MLP neurons of a small language model. Each row is named by its layer, matrix (down: output weights) and neuron, and shows model dimensions 0-127. Each number is 128 + 24 x the weight over its row's rms, rounded and kept within 0 to 255. Numbers have three digits each. A neuron's up and down rows have the sign that makes its largest values positive.
A block is one neuron, or neurons of one layer that tend to fire together. Before each block is what it responds to, as a language model described it from the Wikipedia text at the highest values.

Responds to: Equals signs, word fragments. Mostly " =" in math or chemistry formulas (p = mv, L = CO) and closing "= Title =" headings, plus mid-word pieces like Mad-on-na, Fri-day, law-n-s.
L3.down95:174154191113121086131145109147146134127136145117107118140167116106134139125140101060115163149128113136094127150121112153092093122121145118145166113118095108124117115139106153118131122111135102123135132116176100106126076087164065146146108117131147120096101118136160113113113098125105120181111142129152129155101103145128119161148128131117124086099130130091156085121123133114119122101151
L3.down138:110103169147115132121147110137120103139102131150134126096152087115141155155125143093134146078108089108163131158146133111140135113109110115122115111148156121093116161183113132159140118127139154123120139108119131089094127156126108137110161096146168093136137133145084105149150130113125086103129153112126100170155132125107179142152136092163117066139109149130142137118111105174173120130108
L3.down146:122145127099116157147121119156142143133122104102110158142152125135108129141124120120116131116118117140143098127128121160128169139160098144104143088116155088143138076105116128150153089155148113164124162153147142084152134122115140116137149126147141095105101146100125139079139132160144118155122126115143135172143125146119117124147110083145150151132101109092152136151094159112132135100138
L3.down206:137133152124127111144123158154108196109099115107056108128136112153176152131155104164109128157129111109164143149127112142105143175135103162157151142142139145127143130157106142123142139108185113083129100133146105136131123119113111146077162082093132104111082161155156120163137144168130127135189116097139119091157122102109132134135138111129126146141115147098112178109127149111113161101121
L3.down228:141149158128141127122145090108110112105133141114165097125150101117106171133136127103119099107098159131092072116168079144127139145134205110128105107143104121127080109128143163127143152173138123151120130121138113121140079115201139139119120101128136134113153133143141128116154115133115103132175103122150162179141147099153138133124143142160153103138163109169116140109153115139120069119132
L3.down237:147131117142117113138097127125128118116141094125151163105126156154163126139137113139124068170132133175092127110153144108076098102127152129115112119150125103144100075148135149127132120132124117158102151138149138104160121182131162105097119091101097170126157112102138110104177089143137139172111119140125137130138151110078100152111106129128154133157113099127124151123131135132127149125111
L3.down264:108168158160091101136131095113149150151127120093144121121169106143132153135086170125070134144142159106092123038123177132106144145151089099136132135124111155145106094151139144148120154089121132135098110132138130113167114099150101124174097106166114128152089144112101131121075108111099114139118126129135156106086155135089108101137108113178127111091114127156136127127127160103127093160103
L3.down285:162147154148153169123149148125135137119118162112151116146131143154097099134105135087127095130144097083083116109141102096117119145137105113105155139118159134124145146123077166137182103161125134150144140106126120123105111128140145115117119100117150104129073145126163141124107115171136138153139112141152122152151115114145136169176149131120144132110172127144112138139147121137117095076196
L3.down318:152133109060136128154153149110165130122155136119125104148154138103137137153166110125109127138147148120086098141112133109137151100138146155128148096163149153080089109133118132143150096122128093104144126182116109130113120097108087134101116119090127147128112104120151121154121143125155126124097128133141150170102117138092133127081137080107175141141134138155110113111120100185149132152120
L3.down345:110146101121144158165119160118113120124108151080104192175109182122111127140103114178131162131122121110158133118140127161132126149165151134158099113137110119147156114115112169170084132148145134106132131110132118125115139135114138098143151143094099156134112146157121110103112135107084150107126132127092097107169163168145118163089113117100135154127149117150134144104126139108145092093146
L3.down386:123121153153118125097103125125135142103109132087155089134170102149157132141134108149107135146118171112128113125111134154131141113157136152145116114156140131148152111145152151161080132121112086106156149100135109156090092137147118097090110067165102156093161131117142151135134109127133130149139181117160128113131160093122149171090115115117163103152143144105115137164111106129139142071124
L3.down419:115110129133130149104107080135101137116136156111137108149128112156136132121092127110120112129152113129136151140147147118125198122131118133078133117138136124138118118046147132155118147122070100070133143149130127119156123155147098104153109165137103134138120142080130130138100118110134115122115147125146139177129106131138156170096098058141110123128192156190159129127131126163165128147116
L3.down489:105119103137169110110165128134108105141117142128135105093162139100120151095164136130131124133119121144117124105129174162126125141156182114136138127123125091132101137100134143137128181071110096092119122124118099112141114136114157150151185107130157134115117125079128122116107143127137131117148166152095123096141184107091148120076127100124146116118144151143122143157151151147107166144187
L3.down533:174148149123116157133141142137147186102089136109099159145130148165127138092105118158094113147160116097111158115099108144103131155155110102145137127129123137123117116143149121151155137054147101115139126138079153130137144143109156131139087092154121172166113146132098095179148096113081117167132174135163151169127149162083106134132145138123177131156137129115145139142106179072114120108132
L3.down592:108120147129102116112144132117153149151133118155137128105117099107153155087105127146109153147142148119100132098134123126121121101111131110111149117145138149152169121140162120105112131124122100083138108098197112139147183099162136117079109135136161151092103175115143096166122112122115179141093140145128133104089119199092164107134096141119139135106078147139139139126084120103122087125105
L3.down595:149107194129133116096163115088098105122127169134142125128109128115141126174122115087141126124129164130115151177145157095150144155146176115094123151137128122112174144121120182141163157090118109163142086168143114202122107125150156160138099125165125168103098141108073076169128133119116154138154137100117146105151145091092123079142142097136100111113162143107123148108162154116127137138136

Responds to: Word-completing derivational suffixes. Final suffix pieces that finish a word split into tokens, mostly nouns built from verbs, as in convers-ation, disper-sion, perform-er.
L2.down73:073118124167140133107151147094127130149125117155148123097111160137119164145115118154128074149151127127141114120115130115128160149169110109114118128164103141128099154118111080128115156097118147102160120149145117150127148139107155094091132149082106145087101121147177123161104168150139145118108135113117139039141143133103123162125163110128147115160093126142172132112138162118144103133115
L2.down137:104193161131130138116124153127113112151119144158116135098113143126134132150103158143125135130155145097080126165180141146139126122152114154161128123129148138127143148067137095147146157095105091145106150128127121115169133093135126123146118142152146090106136148173129154111111090176149193149102134147126132112125148134175142144132128148108109121090111103156144117122144109114133113115129
L2.down435:152073123143109124203164133133107127133113173180101167125079136121157139136163121077104102119152097144146176077121151124114146116088141132153131157122169096129146135121104111129125143136098143127131136103168163149107108145128181113076126122086124145176112129129155122156140120135109109115117102111097113149134168129132123127152112138101144105088165171120120173133113104177129122110084
L2.down651:121152149147158124165179110126118113133145099154100150100105125127119145136132154128129099112091117173124148176128116098117134106151124121142165140138129155151084134098113108116118146114119146111117110127130103098151120114144131114114128119120123120100127119146086099136183127110115147140131056111113097074109156069102139114132120149130116113121119099110103119107106087141087115138076

Responds to: Nationality and country words. Nationality adjectives and country names, often split endings like Roman-ia, Argent-ine, Indones-ian, plus whole words such as German, Japanese, British.
L3.down1:130181127118085127156117185135110087125128120124137150127150107140133098118124108135131128124116125145136147117153129124119153126126167134128130136116124099165105099158108125112138157115135101105148127110119138119115131137102111124128174132099113153160142108079088119071147172099174188132081177061136176120131157123115165106131118103133128093101133106141134141177124142159126128169093
L3.down34:146108132126106127134130140147115138119121137087136137115152094115114133160130112136148118145109114137130133123167114139133086136119167172137156134126097106151174171103120140189114145136166098154127114119114136102135157129128135106165172173141086101146137095124158143172095130111114116140071105129127135147127097123110112152097151174169129109104115133136121180144143120158110123133104
L3.down116:097112112157164144166133119114183145148113144118112166092160089112129093101141158118142121084157121151159147147121133132096161128181081167136146111118126138115118103168104140127129123128132114120100119129165101099121126165123122156105150073118138133104149124100103145159146151121143127092103126144105156156146127174057136121149164161163102113085117111152145097111082151115134092152147
L3.down155:164073135106114169186127129147156133120106080080131163150126121135076116181138124107114116136173112135097123114101112129102089108107149121142176118111160122105120138092123132115099101137158143162159115133139137111132088118152104112090141142154132140173132172118102122138122110090104196161117131129119105120128133127145136152116205130150097126135174157158094143148156140117110154136154
L3.down182:153130099128116125090081114194140139137136145128087136117155126123119129140138083121107111134131148135128137117124119141114119108130147121162118141122084118095107143124122152122131115137150136138080097134149143137119157138117085149139140141132117150154107127118123071133163139118113149126094158089148125081116166132077158107148130174146135149114109156132101140160119132135137127155154
L3.down203:136126107127160187091152131211110168101135096114147121156108071147127153134104124129100156109140126117105137169105166133134153123143167125159087134110151118086135135131123161112145127121140169151100151146109130119166156112125113098113147155153111118138088146118080134196140132138107148139065147128151151109148169183109138112156114140111156090083126139120080142138107166126152080106162
L3.down284:151143172124105167122129149148140136100132140149111106168139135165132129150158095147105101131107070138080106107106138117145109124126143108170115153114119096156124143142165141122088083098107140167150093154155160104099144160088120158128116093148122110147141155137120162154126151122113145150084125135162099121103145150122145110069158170135150137107091132102133154140133166125164154144157
L3.down288:116130105172125128125130136122116158105091132119111113138129108124119130140150132088155117136097135131139115157124129134110127109125105135157115117147118133160122130151152185087061115144098144123104099130114132154139106084101091156080129142107122133107144139124157138114117121106141103104061158125143100127143081123116147149099079127105154131100113120169118084091094102142125168128079
L3.down325:141112118065147141143138151170153080122100144113109153113148170146148141077096103139100116135144156165118115141139151156134109121137161159133119128115117142156089170128105167156140113163173111133107133115148118160090147120128101129178125100106100148114108116136089128173127107152124168141107113151149134096138116119109150137105167158175120112163174151128128194166126145136080125136136
L3.down424:139138131096124126165198152107092144137068153134145127154168133116162156105102150149076132146167150140094182130145123125123142142122154129141129181139144133123144114113084144144137136142127126128144104143151134099128134085147136107100147144169109117164145142087072138158121136121150187106139144089101150115127123150143099124121141079146127099129135117163092143171147118133153086131143
L3.down429:119172114146099111139135131102158187130147091117127100157133161106098150102126124155074163143119136146133135100080127126163136112135157142118147138166159116135126165117122138127147115128128142112103129102099163101158102138105140113122136144134106162114102135084113088115140150142130118083115130106138141110095113119156145149094108138131080118155084141124162096125169134141151127135118
L3.down456:169097171121124118126140161136111178162155105141150120112162129128134107100116142116148174185128139164119138144141124128163137067105116128134110149102118109122128182142104170115082134086125138112132125107168175145144152115126145159173119137157122128114125119138122126150126095126121141185134122118111093106123136117146113124156115128104107117129138136135141127101120142106180139121122
L3.down472:127102143104116121120108134115130167117136131144072123103132141156141132115098104094092099108113143112081165099122149141113121093128148135118152131106094097172161171122097164124125128135095140143103114131139129128136116081137144132105138146132127164158081118159156114151146100103115140117116118109099106075088150135088143132165134159163142114103104129144123117136083118142176115104146
L3.down596:096186134141139132120131152120146132152113095126113107092102158108150141133160144204148106153131116124089117157068138109158148164137160144155107126130142117105114153145116160127061129140125115150151150150133092138177173131150136108104154095129128129158101151085127095138147169145133153172132149137114096139128107134136136123160094154100133141117094100100108130129114139082127103123114
L3.down622:124174199109125134148134165130063139113144170158139119128145082181132137130152097098161112111124131169117137112142111130110111165138128121108140128109118124102147125152145135165174133142177162139141136137176137153180109150139125137143129115099144098126145127105119122133076112152146150202129133103134154139127078160132131128104149170179166124131127106135118136144119108121145141115111
L3.down686:167093112157124163129151132160120140110163175180145134150149098105112153106166111177161122144113138157099092134154149122167123107117126128121094112134126123157140148149121106109180152156161137146126137143111106110113133123130127155151126136153091159115142136207117068167105101143134114101092141144113109119067110104102122177129116160148122089121084126129143161115150170155118135140125

Responds to: Word-final suffix completion. Final subword pieces that complete a multi-token word, often plural -s or suffixes like -ation, -ing, -al, as in Fisher-ies, avi-ation, Heart-s.
L3.down0:121147098136127148125115125134125120125161127118122119126136158127142134098135085133128141109122126133135136124095128113115158123114094150149089139130117153126147075097152119107127165155164134098119120139074106135131154125125146157146095126087111101155149151140109113123123134113115108121120146089115172078116120130169131137096141123147166115150152131144144113141171115104137141128092
L3.down6:107157167139114151121147094172101099116101140166127082152118116107129128125162130109108160111110121108093146094099126107129101106130153129108105121078123138122140098121138144116096125110117096147133142139122127147131118138110141126108116144084159103086075102063147126133133101124125130118100114091109122062122127128183117161155132135127098115149127120117109138101142143106148119146159
L3.down65:168069141088126115144100113092121134069086116116091176089129164159116110166117106130142148110111142178145153116126110175144175145136174151190130162131131126139112108166131092111125177145122162103111139139148143130105115106098148123108125191122152110125120138132157121140132121154147121157124133127117121130094154120141127120113127161146118116122124113113123112130116140118117155123142
L3.down108:084103128138129173166151130133115157135147146122144138127132127139131116114154150128088140120131132126123152141167112113092128094145114152107105131114129124168142132097143132134127146121158074162140102178156104134134143133135164114126186139116121069104122116134174149154154151146151126167112101121082103098164150142180108169128175143131136143130090140153110126102075096150139133118119
L3.down119:119066125149148140129119087133159136108119140141086112156156138152119151168150113129147149132088159129121130142100092120080159113153110139122140110131123158135161182113089097129109157143128133079108111094170130123142140108149152103120155134121132119111142149142112129114129140164110114153174154087134140126112137158117118127101140135152141141131128132103123128122121139148135117118112
L3.down279:090124136148137136119084170144103123102161105161129154130135161164104121145140129121122136096141154130081108114164157128135112124124187109141127137111085119155164136128091138149125067141151130107082094143164126126151142149128162133115098155116152169131135113155130127120152165136174144068102148129106162088125132138152164117103099117138174120121096108113167164143129117095114157142137
L3.down353:155120157173133097162117099132141134152135168141170113148143158150138080085127133130114154125129126142097171077099134113125119124102246137135132126097109149137113086121119151121125139154175171124107137119127112139124123128138103129151152125097070145147095098119100146133144149092117091090102100121121135161142090110091156131105086133126131127105138103113119165101145129103136132164110
L3.down368:135125128130110161182123122111134149113059083110085178132129132134147094130119153127169123135121074131106123142103136134128161138124041126166149134134139138118148169122139152138134163159130158070138119120140111121147100111135116169079123137147138167113137120148134157153124121089088117148168136130147123101141125119061143149099119139131110103115146129098170109140176112118106127086100
L3.down390:140131128112134090140143121157132089106138114105101162131143073148132114111105168162097115160127156111107180086127124120113144146152111124142121129134196113075158109150110123096152153102136101075104120136100140151120133169089123135112154114123173145107115147153144134170136143139139110138130152141145072119108141114151125140164114097119107144101125137138128115080086154115137121138127
L3.down392:152107126104093135131144076128138183121168104107146159131119118158078134189145132116102101125154116114101134093120134119106164103107143138093124152173100105144121088093134090120127124164109120157164109155108166114129175121120110138094113127145092148112125150142155134109148106127124185099098114145114106086098093130113116132093147091139153156094130131100123166127094120103104129130165
L3.down454:122134140088157095140093083100156130116107141143113069136129153138085107161103178186151128128137108139160148120103126129132153146094121156135131115131097155132118128080108156115121150104156128102112147144130119168169104131129154100086108111134115125130102123083086142130129151133094128106122135109133150068145130123146133139111121188145138121140115111121091103153140117131097116113086
L3.down481:083098129164136169166102090134108076152130105134129130096097125122153132136123144080129118119112126135104140151124134149200147106171086099183084133144158144115198127158116169108144124109149135137143144113135140120165139103112157142169106124125130106104155166137112127138140131111144116121082131092131147094122159146132091119133101142158130135147146101101114127116128171114103122125055
L3.down573:162144134096146173067122094126149118150098133149115125172123107139140160111118128153142117104154135108120152161095172121122116120137122112164145124129157119123102130114112143094131112110096114144124081138119154107144163171091141118106145099078132147142145143124161117118136112132119128114125132119132137080148133121170142139128165153155087154115122131126169129080101121116106124130112
L3.down652:133107143148150126165096132123118149119124113145093128105136150142111075118126105145141118146094153138112108089105189139145127116102126127117125125079122129122131104131115124136165132174142122121105118129124157135113111151120104115173142099125137113138145090085127113138123113135124162131133130101069113122169133123097099124100156105102121095145134097137094149143122107115150151095113
L3.down663:129128095115123129165087102153149152129122153159109129118137107133145107113113132143116141136129093170118129120105148153075105113139160154140165174151118112111138148118141108178105140144111111070131155110143105131122132134096176118153118139187135119127138142104168109086107102158111114141071148131148142095114129059157109152132143109118086158121111126117131136132125148141071132144139
L3.down689:134134122133119158158142178178109091118102123108115173139123139125158101108104140147056153137136109136093131172123117127121111169138090136117175189122140127136138115152124120118135148152125112174127101139168150131135128159161059120148132127143106125122121145124121112129157131133141182131084148087095112113161159106104098102119133136157148090111121095147093146129109090126151128100130

Responds to: Title and place-name endings. Closing " =" or " ===" of article/section titles, and final tokens of multi-token place or proper names, like Can-ton, Sri Lanka, New York.
L6.down552:142141106122121127122123136083117139173100147159167177114093118106112154119119118080114147146102155159136153122130142137120170089117106108100110078138143114102101117171139112114130164153127110136099134122106153073101136155132133124203137156136120109146132164140144123148134142153152106142102095142109119122139146156111125150094125123093120138094167112111138126142105145123161097108125

Responds to: Mid-name word pieces. Second or inner word pieces of split proper names, mostly foreign people and places in lists and tables, e.g. Xu, Krishna, Padova.
L3.down53:102129156102125106066153130110133111096162133092120128127092152126119125120100127139115129154117156126107099116106132118096152128079111111139101080106098069132134139130119130135099130151136119095141145112133137165143124141077117124097162134074143152133127152123116112180103133168134121135102128117097100165099120145165122133089142113144128132148104115140072158163113124093132159136143
L3.down61:130153091119088084132138115111185137071143097122126124099176106130107181112154111111128097138124119113107150124109097116145098130106151111144131094085119123144144149134141111102140116103151142149143111153098146105142115134155174144069161125144152116162113087143085106115178114143121117141077090106097085114112093127165100086127137092117125130137120155120125149118093164099122161097114
L3.down87:127135120129112114160139129138109146110140112150093120122142107132141103126112158097091099177166144126134129073145167138160128159126142111148129103119095122114119133119095099150114138117143104109109105111147163106184058097093137119132122167129130164102157155113149101135086136131148123119171107147157109117085116080145141130137138142144135097135158144102105118123140117118145143130144
L3.down113:206131126119152129131127114182144134092124108161169148095139105100124143110128141131137125137130153079119144176113078112153148085108094127126141107136145133125162119156110130107075098128124191109123109163149113137113112130105151138182130154114129115123129126124132098137104111127105117079133118133145178086122146115136096133085144122175146143140136105138120129141143120106055111090143
L3.down145:127117141146102137130111134086135148117127134120128127120142135128151150180092115151105120136156122129125142108137097120086116106135124124122120157113084120134151132103136121113170140124089092134129116095135133121140117114172130125121137106097098202117099153097111083087131087192105172119145105112106160080109136080118157116110137104128130104168118096111141110124102140109148128130144
L3.down185:110127135139132149160172092096185161111069073148116110097149124127100143159148114151144104148157136136124093161123132120108161126160103092170142159127108160105094122110147195074072152119113165123136126111154143121107170154123107153124141130151149105151124130159113174111128129177131126128124104129121142142131133139087101154140136093129119128140107115092103141127101155096171139087165
L3.down188:122100101129152118150130124156153124133133106138102114116110140148158129111105141149116102141108146152137097112123154152134126123106127110135113108112150127166134087168157111113128141136134154091079145123137110145108114164120111143120131133158135171116096115141112121102138130109132139164110161157098095086166157136099166137103141127134154169137122147167056094109128116156131138130144
L3.down219:145156122181126103129138126161151116112109161109109121147157108129159148114102167139126099110124128125104109119140132139152122093158100102133145148142109142147177110168093128082137175148124156101138120145130142088145151138171102128104127116151112121109113089166112162171158131090135097090134156112149161039106108103113135156111115136152118094096127126146152098161156133152131132122094
L3.down321:155102131166139097144154102139140128136101129157121139148154113094119118112132129130109130117143136146134140132143111150133149103112079089142135124137125131093154150151111126126098113142129135125156102130134088103125076067144100143108134087157108135070113115069155112136107158118104129132126091124120186076123108111091136143151114116127138103132109144130137084103066106105134117147148
L3.down350:147101151111109076176144161124167136146150103148101147105155151147185122089128112104135128104144154125138127138109121127144170104128124136124112133126154123131138117167113191111116112113099146129117094116131136117133119155102100161112132084140132143157132107127110095132148107115120135164123136092138171116126123104117125119137135154121141166113114092145117139146107138116149118076129
L3.down366:138122145125136094102158117150128167090166088122130141133129112177142139147115167115138112092124087121148105128127131143087156106109125113166105116165134094151170140130099146114167147132112171127118126090117134131117151124120124164087120126131140135152126113110130125113130132111115160112114167127147117098142167086109105143140125145165139104101119168117107128110129112172126147087138
L3.down383:173131131101091102144151116156123163093146111166124138097157102149143129126133137169123101128133113129112142155123140147129162102157132079158127123178134154127122137121117174145126140121102132122131142119140115108132139136140131162120154137145127152107117124090139052132138116080134157148130105127111144090100136103177114140125104167132113132113121139165133088124090104141139091110125
L3.down418:104142115155129124103161147118139114120130125111076115117175049118119085136112109143074112149123127133151191145141191152141137113157128092149145125091139126104145120103118128111110133165146126090143108122154117144169090144155104109103114123139123122108111136123156163132123100119134119110124179126103151145110136155133129103120142172147130130119144101162156066153075149114129116072160
L3.down426:137128063156101114076131115151124148143111116126112127126152120145097148087143155168121133073132097135114129156119114138121105134128123145161111105150170148112121153169142150104118132137160139164159099102112147127113150164127091198112135155161166102161109093113097145128159144114158155149124129155142094096173158123180151103151135152126128125136120108125122098085103132089131120146151
L3.down451:119119142121144101107118131113114102139087136139116126159099156159063125167128141153103164149131115110149096130145184114099103115129136131113125136143114110144186198157099138106142118148144094093123119152145108097130115111148109130153136097142147128094128129120118163125178152139113148110115127107163108136133130136149114141146114141158140229152117106147128141137152128119132129114144
L3.down464:111155068162103177123128106114161125131155146129143110157142163148126104112082131177137129136116129160137117114112155097134122157153081096054148130144132175104184158130125139084115127116119102080135123105111152099128147159132097119134139147106113120134163074084164095145130125089138135138117106127110091111124093104148143142143108150095102143174093160109130079151095134092170159104128

Responds to: Article-title closing marker. The closing " =" after a new article's title heading (e.g., "= Craig Slater =", "= Banfora Airport ="), plus scattered mid-word pieces in names (Pont-or-mo, Laris-sa).
L2.down6:120150129145151130149157178120141115143127164136133135112134115151101132134113137130115132140127136137146157111105165139143108122138102124115143107101153106108133132163175161150147140120113116155164121186149162149113177093110151115142115084150110162136138155136175124141123141107107126167154158104165114136103138128125144166070129138156131167124150122118097094147102184120137137119086
L2.down62:128119119106119132158121117145131114111131126126135120156091157132145139126114132096119122114129150154161146147105145160142123155123079105119089151164169146125117162099114096166157151104098123197132132167129144123129127113141153165142093103118122175095114100112148164082135104109107117122142117136146144192134135146133177078133139140170112134143133127120143128124138150127145092150148
L2.down359:141156172101162127097120155120140143147163121102182125112079069126110174128097154152125108139103175170100131132104111112159161102109129152099130129114107148121115129129138130102109145126119160092117122091102116079116138147098119084130165124136129133142114169133138172162136120185154158144146137127159091113146149150113108093125122153102123108137153110138082131109119104169118138103121
L2.down428:116144150138110163134128106153153158138093146147119137148161082115073139184160098133091144143150179132118127121107147134142162110148190145179172156100098106121106102098131134134142168128126112128139093129119153093135136135140089140109126118120117141121141153118142111108144116118130118122147106133126134086143160125170129144093153104142160120096108099176141096134159129106133161138111

Responds to: Predictable word-completing pieces. Inner or final pieces that complete a proper name or fixed phrase, such as Burkin-a, Piñ-a, Ivo-ry, Scott-ish, "According to", "New Zealand".
L2.down179:171134125156125100134140138137136151094142111133074118093085131135129186107167095104137159130166126194092114109164103120147101122122152150155115118099122158122111128126112158070132125162138120086124148135105156123118099124108131148078155139131109190091115134143127140098125092125135135155138095146131153132096100081126110125125116141157156147144122140114129077087105161131173113128141
L2.down373:156133142166123091152129111114109152151117110136088098137121091122110123120104184092105114113120152177112158121169158149133121102163186110094148170107129126141096099131126152101166170145092124116145161184136095113158122090118167144075127117105157091097112118113120092123137094099082116174129150158121126133092134116154111139171104112119106091102133126139151102073077142131148133121119
L2.down511:139097113142119132104116121156103099137118121126115144073135133106117119095131163192138132076138095143133163163167130115158131178116156076153129117156132087170114083144101117157161119077132109108141148112093118111100130125117140124121134125102161090126157172118100163170159118072128141069154126083182127101165171162107106140088106106134141111135130123119140163170131146134105138124126
L2.down636:147139113098108114151140133128132143122120122114075114131170168138110100131114127143159153143163133140111160157117118144136120159132087157167123112150134146166143161157123160133132121114174129108117120108141157133127101132081131135178094126145144113109115137158079138132108132124124148115064113157112137098101153109121170106086164174150152144139159197109116132117114128080117130125130

Responds to: Final name-word pieces. Closing subword pieces that complete a multi-token proper name, mostly surnames and places, such as Car-son, Hart-son, Madon-na, Can-ton.
L2.down43:160128156135137127155161127135118160141062119123144094073123103160141088152123096097102147137133100096146127112082144110118104155142141164139099109088139109130177133105136130151112122092103118121138121098142128126138113122082149099154139132086117130146119140154114143153135121135132131133134147145158143157108105169146076139139130089093143115114186109167139106113148127115087130080068
L2.down458:097126133157143110075169143134138147134133097130112104100135151150165104102095114175121128118097129145129132141122113127140128126092075149120101104133151090098149119139104106152132108101112126149116170129115149131116157130118119158112127106136140114140117126132068142103125097102186136092134165147165155090102121094121117134150146160123139070107105128098123118133095149106127102108097
L2.down538:112120131092149108142153150137145114120135146105122108090170154130131091098107093103133152124117177099150141123121106106137096100147135086122138140158118155126166114127172106118135129129136137147136125121108095112124135153140157102119105139128137132199087125143166133108089124077151096102137147174150111139125144110146142163110130143174122179127147131146136120107120078162098082090118
L2.down642:157124087119133125138170142126170147127170106096105137118153150135142137115113147124120125169119146134129134125138168127086154101142140145154090138161117134158112100094136104109082148152103096074111115121110136131140093101132152178107115129147157131119093092141136089162104112124151089119131157139131126086150134117117123148131114161104181127123167137184102083161136096105122131101135

Responds to: Nationality adjectives and headings. Nationality or place words after "in" or "the" (English, Spanish, Roman, Japan), plus line breaks after == section headings ==, and word-pieces after "in"/"In" (in-d-uced, In-ca).
L6.down186:166156090109134115151087112086160095171187171136063149121126121160155110122123143116100142119143148126172125136142123115121132128145194149144156126115136117087128112114146133117104117150138109139124138165152114157130126103130118137144132111105114159152129136114131162127127109134130149154101085092121136080134118089119166120124138153153156119114146107145122108081110126109158143146156